Part of a small language model's weights.
Size: 8 heads of 64, MLP 2048 tanh GELU.
Architecture: biases, untied embeddings.
MLP neurons of a small language model. Each row is named by its layer, matrix (up: input weights) and neuron, and shows model dimensions 64-319. Each number is 500 + 25 x the weight over its row's rms, rounded and kept within 0 to 999. Numbers have three digits each.
After each neuron's rows, "fires after" lists the tokens most often just before its 100 highest values on Wikipedia text that the model never trained on; "fires on" lists the tokens most often at its 100 highest values on Wikipedia text that the model never trained on.

L6.up235:508498528471494513501531407474502499511484530498515503540507481470527463547526510526469538492479495517495509523479484506483528473478497488492507557493556455479528540506468530486526517522470519475517505502480506520488508483493464492487523486438553521466499526522511447558489511491464484497474534510469543512489457505540513478504515529488484488541507494484502485479467512528489508501506490494499447552509497516487504482499482519452465509523462537506500507481509516474505483491489511490456494508445472526521521501521527506493467472496514501517512536499512484456492516514460526503520509479517523505513542533479532474503481461479478468454484495479479477475501505518495478510516498478509503540525516461455545500448495477498477505520461507502491495513509514484534502550521449
fires after: ",", "s", ")"
fires on: ",", " the", " 0"

L6.up16:479481473492514471520501513543501489517524511533512489476485517520505503513470513484518519564532482547498464507484476500453547536512485511489485507496496463489490461505487491485513518509507498476502461547439492519493501486513489525529464461513530490548510478502462489515481503550517479491554484443506475489502499478464461509473479518507450504476506507478476526525486438492454501481502523547506521488492488466492494493471495509512536493488483485532496459504500524487491478522454511486481489515486474555518543453507455518569510469487531519479501447511533509505472503534527489484460494513535513510512519494511489537552500499510514499526490492485481520486485524483512487548553530490512502472487508477498523460485468503504501504536518486507459478540511475483508462502540486
fires after: " and", " well", " rather"
fires on: " to", " \"", " as", " a", ".", "%"

L6.up608:492516481507501498467427488538500500504479498499498518492555481468499497501514528515517527506520448525509536479482523478502479518506512487487527479492514495540519506492507450496523462470478479501466470493473485486519502474508491577499523509524470498494502520556503502521504490498512507486558535474453493490510518534493451497508501488529560503493483500516494484521503465533521482460503483550493483538467492493510471487522468491523525505509483450476528494547483492498484452513478516520479551540487464471446482510498501551496504485502574466506502467513557485492500513507568524494509502520494506495517500543496500517512526510469518480451515477488476501490501468454509499539480517527501509538480490504461509465479494473497514449524527494498532534530528517495514508505536463
fires after: " for", " most", " For"
fires on: " the", "'", " of", " his"

L6.up836:507487482493510453487480513505556496537552467483480474516451517547496482528476441460525517486518484547501522520456477536532502481502495474496503494490518502522477498496486489501518522521522530534477454504514532538530490509490559520497472474497512484524521542472498520522486455514494471445504468484471483477484465483502497442500486506514485468492499523501518478518508478498516477477482503500476509481519489469493499527490509486529475500489503479538452470495477532464501487505470506472482496535487522494513498514546502536475480504483502502492557510527533496476494480500519498491518561473510485459508477593537539528519494549523512473458500496521475494487489499505495501528489493474492510547496502462475499492477454521489457506449524486508505471523542493466535510475505463
fires after: " |", " 4", " 6", " ("
fires on: " |", " 0", " 6", " 4", " 2"

L6.up2010:535494509523471526488473497498486467511496442521491471537503517514473531533515465493528559498521518494479493494518476529474513493496485537497530506469446493502483484527482494523517503491488485465464460538486518485516493474533470496443534495498503512485544516492503543490507504517492509509500498489527506466512537515537544517479503511485508478487476509474502483512485488526472491525472516490505461505517492499514512529489500509523496494507504454549501489509483489497526527531521548502509478553488519458528484491488486487509504481523518470492462496501521506491484496495503438437479493490477518510519523508490486537482509517488496509476530489489509503516508494534464492489489519528455516507542535523506487462488480524488481515550523485513567497525490503497531475503464490
fires after: "|", "-"
fires on: "-"

L9.up674:558482578531487534475486494547489511555515550513533482532468518482519472494518532497532489480473525541460524490524458537487506463486476477476498497477510487515507510483473496483475527501490518532475464514497470486506489492494488484520478533538503521491510530478490463475515488493481529475538501487509538481511486456497495527517495493512556470504519512455508537501514500480482518472532566482553545527478496496494492456498482468518488504467478506511550475474479477533537497539466485477455491496517480511507483529490493526518499499525487507535522510497493523476499476528460487509501512512501550531482446505503527501527475515533518537505512529515512526521498508493510472516542496445467488510561499491546512470455497517520490471473481459518504465501523483507535506463530527
fires after: "="
fires on: "=", " and"

L9.up1999:511498535485519503487501516534569479538504488503504520505491476486475526499484585496502571554486470518469531520466475498457535540525510459505486505467492498490490512534491500522527514499515444485518494477468509472502508544495470526530464510500529504498490503515504486430513468502547531501523486490475504484524447483516509493493478491502450486504482513493519525482493529518517461504468468439537475544526482551511480504464479529497475524506583514520516499554471486473508496513472483495511477518521475514451527487473508526571511510477525560497481492532489534538541506555570443542509513497471485528525546484442494460506500518477518488466504507467475519504482528489477483489546497536434472501510525527483509488480478489489465490474488513495483493510538534515522487468510506
fires after: "  ", "|", "\"", ",", "\n", "."
fires on: "|", " and", "  ", ";", " |", " the"

L6.up1566:517517494493486458519511482518542514529482522497529516525479505511509513478494484514504502457513460504505466526538521476462535543531498525477554487496488473532512525512458469507542464503471498478496464545460491463526510508483544546490521467497508471499466472443491493476511487488469522472478532509496537474522511525520479475525527497473545494491529469495476518470512533496462548445500456472530510533519494475485496497474498462478496485502525484528480469502498524504493485537534520507485506509518512498485476480456540479524502497466509462532495464475486521464515514513459538521498467451505533507546554483472482501533469498519537502462474492471534502497483492508465522481517462476503547526513504523531529492478493468529510494461491473497445486442489500509513490479484475
fires after: " one", " as", "'", " of", " the"
fires on: " of", "s", " the", "st", " being"

L6.up1787:561532500516503507523503509500513566525456472515462477496503507480491471504487507527515487531556487517487480492487518472495486546534534519493546494508501492506499487518522509501549487481507482469550494510470481509478503501468495505520538518510504527527523505501520531481528482485517493520522505465469518455528495500487516472483496465517487519491496505487510484497479480555500468513525475486526517477497521476475496505529472529471530469468556518523504481573509515511495486492471494442489521521480467476504493509462533514513527474567495468475451538531478500499465518524511514512500511497531531500502522491487484487498528569457488526471495500505534539503488531531477479511487491499477504475461496556494473499527450502507509476535508443546531506529507502513506457518471476
fires after: "-", "|", " under", "cial"
fires on: "-", "  ", " the", " and", " make"

L6.up1428:515521523549522466463447476538538540500476466485494462484491518502464521491515524520481522503501483514494538503464483475519528491548485535540506504504485480532524498501503449513509416513499466458531495489480534486514482489505487496529523500498457445509473474468542509496484501535477492506489509506516482473517502512502461472472526498524510481505525519491490539594491451474523494485499537485498524478524494487499503476478481517507531494526482466468524496496468495540498488527480508510482498506512482523495486472473497506516492495448528489520471513493500519519520497517509521458465478490474467472490505516453509490549497507547516455519478479514514520498522508482503483488550500474505475512493541509513538473514457472508481504469470481539501511464509503529512504518494459
fires after: "\n\n"
fires on: "="

L9.up712:500502506489528464514498512473544514494522471498508477552491519540446453517552509494502462478514496476473492499491485468544482494521545504491441480490482497497546501487504523511542536510504504528533533456447507511524475494501501491509517502520539503441538518522472480479497467529512504554512483502494490512497483454536508489473594466533472527475463435508491512494494502479475546481489526454513490513519503473465508468467522478486516504502511479448506491519468476526507499470517526458490490488489465489525449478500513512546505492549529435478509504518465524467485482502506437489499457474527505477505503486487521473522523521481498462531495495488505454500493511533502506530481500479498535480495532503488502540510466466522499507520471498476482495510492471485470487479511478
fires after: "|", " |", " Latin"
fires on: "  ", " |", "o"

L6.up1032:498499479476493459524515490510537509512463509523504509533474539510498499480498484529512503463522457531510466511541520491485554544543493519468549498490476471527511519490467465510529476516492494487498455556476484476543507522503547543507513480487517469505477471435499491471503485495488511467495534515473536457539502527523474470517524495460543489493517471488466526455513529510456542467509473459551519540506505484503478498474492491494489515527532480536480467514490545491500485538525531531476501495520508511493489489469537483525501495459504470529489476457487509472517518512457549518498478460483538501551537494477462511548465502511546502485474495450533506499471485501463510482517481473523551507515504517544525483483508457531509484447487475492445472435489505507512494464494487
fires after: ".", "\""
fires on: "\n\n"

L9.up1047:513505460493494479493542539474483511481495500522532479490515478529500508530484562542541473454501466543471482482496536519506507480499504539509491498507502469531493493524501547497525487477504447507529488490461503495497507511544523554497544508528505501535584501459479513476519507495501505464511485473415508465504495477533532517465529467497569448492549482503482507467499500491485446498528498509495512518509530457442497449510487479475458465480520496492540486519524496530508488472501522522503465517518443508483502506467507498485475506519485487482513476539508539483505445570492504509487512498483511494494483494480540512488483499536519497460462563477480464508501522514504505500533486432470517482465491473525506510457477482550496496498492470492494493530512464551505462522499527
fires after: "|", "="
fires on: "-", "="

L9.up627:499546480495495501447467481525532528514510451502477478491487519499521455516508492484505539547506543496478495485477479478464538516579485488551511483478492501515480504528540490501517485479491449511489523514492531526538419457468471544505482475490507480524483472493493465469480505473505511487517481507515498462528477488470481487485502479498488476476528505458454520526514411490506487453513512478500503514553510550511453490532460481507517505437516536551508514485501510499507504502490524448500474488465474494516480493516537505505506497542505507533492513489524501499523526554475501512514508485453529477476487562511502479474491496547517492476421502487515482487495510529527506467502502539486495520537506507517550498449491503511525531496457449479475500521479496531476514508513488
fires after: "-", "  ", " a"
fires on: "|", " that", "\n", " to"

L6.up1067:489491538526492512544503478529525490545488514470474511503475489488489488525509514515511483501475507502474509550479474515474498552508520504560488494495499501537535521548454473460536506503526464497490529486467505535500502503528449516543504515500509526515521502501553472504519467503481472480498470483508531483574491495525460498475468473514508479480516483502518526470453514494524500471554514450512523509502520468458515463494432520486495535510529481502497460509516509451557474531489498484490491498468468492509501493476545515523550541503513524513465516526486460501476526507491463468492478496484503484486580494499546518494494496510495538477499489465445505445509487480466507514550502457504549522548500519526469530515471452553467497492497455536524539519506524479516458520518507
fires after: "-", "=", "\n\n", " Alma", "\n", "|"
fires on: "In", "ir", " Preceded", "ography", " mater"

L6.up2011:527491502513500478453478496457541563529478474489474513507498556505506509477458507459478551516539493471500502520483500516532518525529537460538498544517512500462510481541481467469488466492449499477531493506494506533528535476500490489490506504528518557537494480479534477492472515548463469532495527464485505517479500488544489454469475456519529507495528513467542510544507507511523473497533499485504468492510526500452481509557503507492507494526528478492515511527478494470529492488438467468486485538500505447479488468495525525514494481506523501482500512503543493489491492525504467523469507481514520528513537500514477469503486483476472504481502539477496489484487543502502477520508493509486513500510520520507475505521485506485470507467504486535515497501523526506513480482544491
fires after: ")", "|", " ;", " Total", " pm", " Year"
fires on: " |", "  "

L6.up121:528498522485495503476500506565501500528477473531466488514532496461530494508492477515508478491514457513484519523475517489513500505533505553472518480569560497539514532487516513502548475466486491509478502520536512489503494533509509527549500476516505514504543512441491506548537504501520474470511496524459476482505508521537500503515511492519490477462498490503515522510508497523492486474475503499539511467479535464479508497525471452487495565491488456516517497499511550466526440519504494510453523487489527487463476461532459490540518528466499501522489466490449549494504519500489525496480490522529477444532516469452558543508488487492479511517530489484484501492467460462479514464500467471493526486516538487520491502504528534529459456464537476517487509515482499481483498494482502
fires after: " in", " In", ",", " place", "In"
fires on: " in", " 185", " (", " 184"

L9.up536:495522506516502467517471488474543553502455491503476503496517469503466491501482498543522499469527459508477515491452530464479547553482505532532461528537493471476501504504524459499489476517519521475497513475514519516514458502491491532556496510514498443502486464496502457498431547490463523502459522512463502529538488410490528475456493457518466550488555473521469505520510517533527454494521482492485494465468494494467499475520485481510491485517464498469516483485478490493514511505469480501511470511501518482486502467494527504522502520500535462470505528532504516534441486477514496519451452528497509547540513520536451471528515517475464505505508523459502516495491504497501530498491473475511493474486540499505483558508490479509484522521496493457476534533481448510522508466500514
fires after: "\n", "\n\n", "="
fires on: "-", "="

L6.up137:502498518494473435508500493474518553544492499480522475513480499503492500500501474556499507487515476512505497519512523484495543532534509513491522490465507458515498520513485473504500460533495534442524480545477477486571473529509522554531534485510531470535486480450513496491480500534487505475491548487492523473518485520501493461498505493477553504495503489495491551492503507483456510465502501506505501523516519476508491484491483471501484495514545500500481467499498543537476493578495511506499518519523515517500469464479496495557493475442484476531478494476501523467519511519473510505512475452513511514554516470494495495525462478514528480478447499499514504509481477497479503510505502468486551498486494544535552493485502496505520462487471449534450467429493506525528525467480507
fires after: ".", "\""
fires on: "\n\n"

L9.up782:530502486516470465522503526532456462530551493549518489503511544530481518512489490511479480502532500527465516534505498492450521503483514533511559491534516469495526519525502544497510512511512433544497489523478503565544500497547494533460539518544520539514486465534532509510462488534522517487490516501501450522536507486493504458456507490500473506478466499539498495506496536520467497502490488490508511467482504496484464491504533526511485476477450516504495487489511523512599477471482545487485511496482512511466488459516474533552517472495499487497475466559511489471504522528480491533535480528512513474485499511519482513488492528483528516482514519493484492476474440489462512535515457515461531491506470500499499491498500475536478509467535497422529467536542492500510463513477527
fires after: " |", "|", ";"
fires on: "  ", " –", " |"

L6.up1185:501531480489482440514508478520532498522475515499508498518488527525505500487471498531514508451520466515505471539540526470501553540543498508465551506497483461530492526512475443505555469514495486495496445560488473483519525518499541543523532487506497469521466469447500506480514469477494516473487546524475530478525522525517465460518526500470537499488539474471485515464513532528459536466509466483544512539487503496490511500474492460470485498505522468541499458524484533499485470526520532515465512499517500505491487484462525499549505481470513476521496473481484536474511506508465530515493480451484548501532534499485478500527454500511532512485480494458516502497459488496476504492515465477497573523503484525526521485487492468563498477456464467477443476425497510512531499475487484
fires after: ".", " 0", "%"
fires on: " |", "\n\n"

L6.up1869:504492472508529451477491493518558486524519469483473453474502496538491502508493457500546530517507512553491506486491527499523486516469526495504490498505497483522473528490571496508513528503476468486575446505472524498489517494487568526508506486497529482515481536461487499514497485519530547494492499432450507469483515452498528458514512520473526511441452521504468493501490528525468454513498486532498493479518502500492465486511524504503471480523469521559508527512481484465489498483496530473497532503497461537536493425441492508513494492520499495516496464535478492518507520488514487495465496441492494502483482522476516488462464548519470475494480521524482531493491512533488530516539474516501518463479505542495501517495449506512497507493471505475491468508486494496506449553489483
fires after: "%", " households", " |"
fires on: " |", " had", ",", " were"

L6.up1598:464525530510508469507476471467537494514516452476493527499544513473427517569508540515484521479524471528472542475484498464469529492489460557515470474514507468501502482527490492541537491511503492506501482526525513487460508469558507503521471476485478496507544482450488476547466487491448511502489543455486469496506559488523505491472544476537501508451540499513508525521495461474529506501486521466501492492500516472475475486519505506470514500478503479498500497506460526498489495529502546501463526514510537451520462526500498527537501529482504500524506471547515478494505530483546510495453451483476494486533518553459532516511530483523503523504488496498493528500492472513509481488494503462459507494546528507542514467503465506512467442544524500521472494549524508498549528479513493
fires after: "\n", " in", ",", ".", " In"
fires on: "-", " and", "\"", " while"

L9.up101:517527504489522503537487506534538542519538540532519481506477470514492459494520538498520510463539508541483495484503494489460464467497522536514526496447505478553474514500478515479482491474517526535519521568547504512493490495481484497495485487492509507545537512492540478516552495520518479493536534467469531484539480451497466533511494436525537511496507533492468523479511521467470497503520491488515504533510499501495488501527545462502491489457478477478474480481498462498525524508463517474467495486491472514486508495473541477508500483569534469515485474493492480539504457521502506548538555502516524494499512516477516501511486530513502484459498496493535503475487529518487510489501480477491518483551521483551485505497509482505494462470468481521498464525504495490518440498511504
fires after: "="
fires on: "="

L9.up31:521505513494503513467487504507492505520501511494489491515477525502418501494486476495481480503485488481482504495449481472462503520486479477523502518525443527492487475516480547460514497473486457468515503512523478543529499497474506521500456520497475507518427540521505465492501525457503502481512546541524461508533511518552465523470515507499523511432494511473499492522544493520505499477522532522500519477516503512452510499504499544510503520513519486484495503538530517539520462490480522511497470530512502544532528456503483475516539516482510516572547491506501494469474476548524501502509543517521440481477529506539491454512519485486542509493417494520528541474481481510438455513497495516469488521532503479545559552540527531527533532511504488498533453489480480510515483493474482
fires after: " 0", "  ", "\n", " |"
fires on: "|", " |"

L6.up1914:490480476503511453502498491522509535515496501515514465497529512541454507506483478560536484517518514541381497512483531491522526529494505535533486498503479533487493497488516518497517474463538504467551501511503483494476445495488519498484487539513558489519511528464487451480468480494504497492473517506512529464511506512506482543455480494493520441484546480513494503500512506499489529508513530534526479500498489476513522513566492476500487498552501482488490498482489482483512481467493513509491517502461479503528478488495494503461529514508472498522483479504511490448517514539504495479521517532466494475507482491485518563462499520501487476456481510499516492487509494523508508511461519530474507484541524491496505524484520486564451527509474491501479502534510482496546502515505467
fires after: "-", " |", " of", "  "
fires on: "|", "fa"

L9.up309:496520527539480500523480501539505503480460467501479512519519495503510503474427507492533515537532491475465484488448527488502498458532514477526474534492519499476503535506500502444491472515494465454502495471502485533531511506481494530507492521504511485504462485518482480508479513504442551529535511506491506502500470503476474502525506460521523535501510493454496549527491460499489517514519486483533511459500522472511500479466538501475503485494524485468474488503488498533504476515486521491459491491489510497483462536491571519555476459505527534540513485520515553495517466504494472513498475512453504517459551481537506495517528501517458516488478493460513518502474532489494526503500496489504499462538502532504520511473438472523511517495510544524573495547491510496548491509526512
fires after: " on", "On", "\n", "\n\n", " |"
fires on: " on", "On", " –", " 27", " 26", " 1"

L6.up320:518489482537527526467515492519485530505522467549492435533487488448508458509479479543532510486478510512482508528484516482493499430514506451488507501527471511512456503509498444513494508519525478511479446521485526528502502488536523521514511532461524538501500520503502503493486493486462470468539504468490483506490495500493511479489522482519558515504457489509488536497495423493509498509540551545526483500502493500495506491513480474457472511480481513483514515560478554540545503478508473480539478497494485453480522503501531520485492488499480505495497487496487494468505513517485544472503524483514522498469532527478539502499530510476506494526503478490474528501499503451488534495448516460466482524479461475541515505514430495517482490466507481527473532497466476477507526487505478
fires after: " |", "  ", " 1", " 0"
fires on: " |", " 2", ";", "|", " 1"

L6.up500:527515511539490526497454481468514464510507511474494491521556486533517459513461483516483529530487518490516508482500478491511547530490522508458453444580494521513527504507524514508518447492484483471462488495461518452529475494513489526499502501531502490466493466479466497516497478549493523526522511530522521452499539454489480500514554496497500484475511537509506513586478542496492449497486479484514503513481551514508495495477460496530486521498531490504515522516519497488510474485500528489463484489493516504493534472497512486460477488489478476524476473565454498459525546496512522481480528501501483511468525541496491507544512523503520474473499477504478528502480532509499538479452507516500505456510520525512541538526486485517505494481523482507519460504523518506509488475532488
fires after: "%", "°", " size", " years", "\n"
fires on: " of", " were", " had", " was", "N", "-"

L6.up1961:521532496486531540550511497564487483493460482497524514493448506493448518524511503476537549498495482510471512504474461535509525530553496509490546482544507505484470502494473532493507495512441551506459486485472525565505522468528545509537454510488478476559520524529503495498503472511496486435494534485456483471541515497485505446489549499520522500479534458488508494518511489480509494497471520498465519518460512498487464517474493495483501535515529522523446477513523536518498497536445485499484510488509488519501481483495522537483543530492516524513531495540479519490512532504541543493473505494536494477511485505487503540514496511477499504466505506473478547479480507498505496466469533507415489484514510508508503496464489519504493500546485524511484464494524491516475495500524473
fires after: " in"
fires on: " the", " |", ".", "0", " The"

L6.up1357:518474536498518486503473514495503467536502529514521484465484503441468499513491521504501546482508488535488524514471520525424529501509493485485497524475514467513512501501465470457494516507512487474497503532469482507502489458507508538491463483489508463516478496514531451515483531476505518508527517490459482491496490475485524468536495511516476475500509466487480510528453528498512520503504480463511445540500541499475520473487485523482456510507481494459494460519520523463531485496512486496464524501487501521516523460491513504517483477473516481505430552517512502457470488501490498490510484453537512477505544531531500485521472533475465465518501427492441536443488546535520499468511480533507482483494553510504510506487466505491480492517498510500528487541507522517500492498530485
fires after: ",", " such", ":", " as", "s", "0"
fires on: ":", " including", " as", " the", "%", " such"

L6.up28:569494505523477512494498498539479511546516461513522436523529550521504533480483458497513514538534496493496521510476524435510500508457465526479532498497562485496476495507508493488567532485480514495470532493465486522528511501454508541513516496550501516497513512488524510519519506513494459460502523500473502439529485430496503476489451508524492502462491518514509494503538489485515466467497470470523505479470504544536523463515506470477484473486520446510491501526489500507481470509533499485488527478488504477468505487462488545543546494505479508550495485513516505512473521525500509525524495488514512498517510520448487516489465493533525500506533503493484511501483480515505491495524495518478500483498540534484491510480511523504508514477484498511516483561505507516530518523505518
fires after: "|", " the", " of", " to"
fires on: "-", " that", " (", " but"

L6.up1068:491501482483486455514512472495522505518467510521495504541509542511475509480485499533503509466529451514501473530522507478500566545533498504511534489490493456501509528489483466505534454525523488468498457544481489472525511521487529561507508476516516469507489479422488484476505495471480501478481551517476532459530500533526482472531502498488515516481528489487504525485507539528452551455495467459526505562497537485492496517466513499474493507491528476520479465499521534508490469544504529507505501498505520503506504467460520478535467466472500478522477481469524495462498512516466524506491476448493495492552517509479498517551457502514523492464478486488486504502488490496477535480526463469507552509488520502554524468480513464521510481461490482497442459420489496511500505481522491
fires after: ".", "\""
fires on: "\n\n"

L9.up951:489499502497527470488496480470486506497516539511451450489506520509531531501483475554493485507516436517494494511522496508495502487503485490503504496507459502518491526475509482516466489474443519502487497498476509487490503524537488538490526521489519488498501577517514457519474512486481512502516495504524484508457484502482529478478479490440507472506501501500524486506514502477492476548502493484525536513521513479513497500454461482461487476503488479529539450510512489533497473511459474491519490481439492457511528496482477505504454463525493470522503526535504529508490507554493457532490509523475505528459495490504516489458489482471477468504495564506482508523474517524529531497467523478489530509493474529475493477461480471522470518498465519499489518472480487539484498498498555
fires after: "=", ".", "c", "ă"
fires on: "\n", "\n\n", "-"

L6.up1446:521542520538532514517485448537535491481523535530459496453504516542487485492529507506512509544532475514436517529478505506495544542511526546535507511502475453502464522520513531477508494480499461486531535483503502496492511477463537547486499470521506516477470496467517481519524504465503499461533506449493507510489485481510468473478507476521482537527556498465478503484496527533538501508535507481497502482459459517496497514503478500511495496545488486490513466496528458509498493537504476526503466526473458515514474485453456498529501478532478541494496492537516514516489532510495478487479513504482482515533545522544474552518536472513469510491442473508479529422516540539508526491497510513474480505510476496499503501466497494499475481505491456488450498515522515511506461503463429
fires after: "\n\n", "\n", " Title", " Du", " fe", "Ag"
fires on: "=", "0", " |", "min", "it", "im"

L6.up371:489490514521524484510486483502521495476491492474493470509520492445451463513519527513484558484563480527493551467457523493479521511489473511511456469533518493541480507472490515507566496529500470490509485490535540547519498516535538563511492482470500498494502492487509448518467480480486496477500533480525465489505544477493537484468506484523492539474526457499484475502529486480515524485494529501495465491495531520485531493511500471526536491503543495501494483469498545437505520539484495514479501522502500504520513520491496555512539504481500456499512521514563457497504490517568470558479493503498481482500455549520550545539512517501508472481470527475520498460516487505499462515480488483448515547500523543521489490482468491517451463492517531545452527525539501510559476504481483
fires after: ",", "."
fires on: " and", " but", " as", " although", "\""

L9.up1443:500533510483526526493520468508555516511493517504472517491523505511494504490510548469514474458541522519459483489463522521489496473543505529551523511492522466509512496496512546500468500469496478485495481532513488502495492465506468495529498513501524484525532480484545504493526462512480470425516484475478550520508525481496539508547504479540516482495515511469420497494511512487497492486550510499529494516493492494446509527500493494494509456464492470501540490483526478516480492487465483477496494501535492523462534498479520513516457486508475524513509530537506473510509470554493529470524535508496500499488501501456513509469505536527463521487495506482542504466492521521498485487507470452491507488521504517513500481506505516530491498511508459511473480526535491487511421530480566
fires after: "="
fires on: "="

L6.up1794:491502514512475499509500507484493503508475503485514488480484515486488510511469509503501497497526515475472495499509503482485574535508508516503514487502504505534492535549517483492522473486498509471506494507448491496535513482482476527522475531483549490522468450452505465483497500516512520446495545481502509518511493507477504483440512506498493483471509476472515515539525545505457462472526530514538508464503523448497523485520518463488515525492522497504549531493505519494512532538504510466463479495481520468544483456482457492562528496488480438541449521498452512487478506520516497451485483482468506499525461507460474515486459482536510488458500494493477505486480491495492505494548514519507535496527543535568502455533458481530487470488480469521466507481512474521498478502515519
fires after: "\n", ")", " Website"
fires on: "-", "\n", ":", "\n\n"

L6.up381:499481501499496504527478514470513497538510518522451476493454469477465479473533500531481547539522499485488519494491512531456577572531538533501483507502491487513529518516538476516524480523501524520500473497481521507505482523445485490507497484507524504524490481459549430514484491455528475479461541470490511509516500463487530497487513473529486502470517509449494498481460561520496532484475449479509507519509493449466503489560500527491500522498538480492518478496523524485516512507477504535465475514474470460498482462477493521523508500505489492508463487527501544518490526495504462504469526522520499526500493499570487512554511475480477492494484481489475548461484488485492506473495515512484505488526494493522548465486481478487501531518437458463479476537501483491494511469507525
fires after: "\n\n", " such", " Website"
fires on: "=", " as", ":"

L9.up678:517520463491514521479521499550528536501502532500507508493473505480496509460483509544503482515515473502494475492491472484447487463436519485471489536467461509483504494469479532486508504519490529496496495512514477513496456543491485502500498504529486515518528473485483501468530501520529491495521506434473490478440467506460479553486490474557484517486521488525517494537492499489473498441509486502490548460498507415476465552500483527491489475532508544472469505502551537479474511538425491491492489464496487516464472484483478523525450500536512497487492488508467476517523519475495496487492487528514504482517486479521507531526488530459457468508500542503507512477403521468517520543481500489497478463519465493576476539505514541511531505503535459497506509496477484513520462493486478
fires after: " and", "."
fires on: " the", "%", " to", " and", " even"

L6.up1041:500496523549493501529519488518471524468492516560522495523543514481466496477473485500513540486518500530481515492523504444502523500519466495505500463490477527498483499518522497470525492518476509518529506505457463494518457497506449489486478491520500474460486423493513513499471510530494523481500532506453497533466500471468482487473550486522487528495509516517491457488497496510529513498533470429534471535523465496533475483481524550490525464518506453498503522480543518521474506466552475458494530509430519489506496519497503512455450480529496457487497528509499465490482475568510514510498500499477510529522519452471493517519480511477494504469491511503502489509507514532480507524521489518524561504507547511522523523495489502509474477510465516492515470504494503483462515496529495
fires after: "\n", "|", "-", " \"", " |", " the"
fires on: "-", " Col"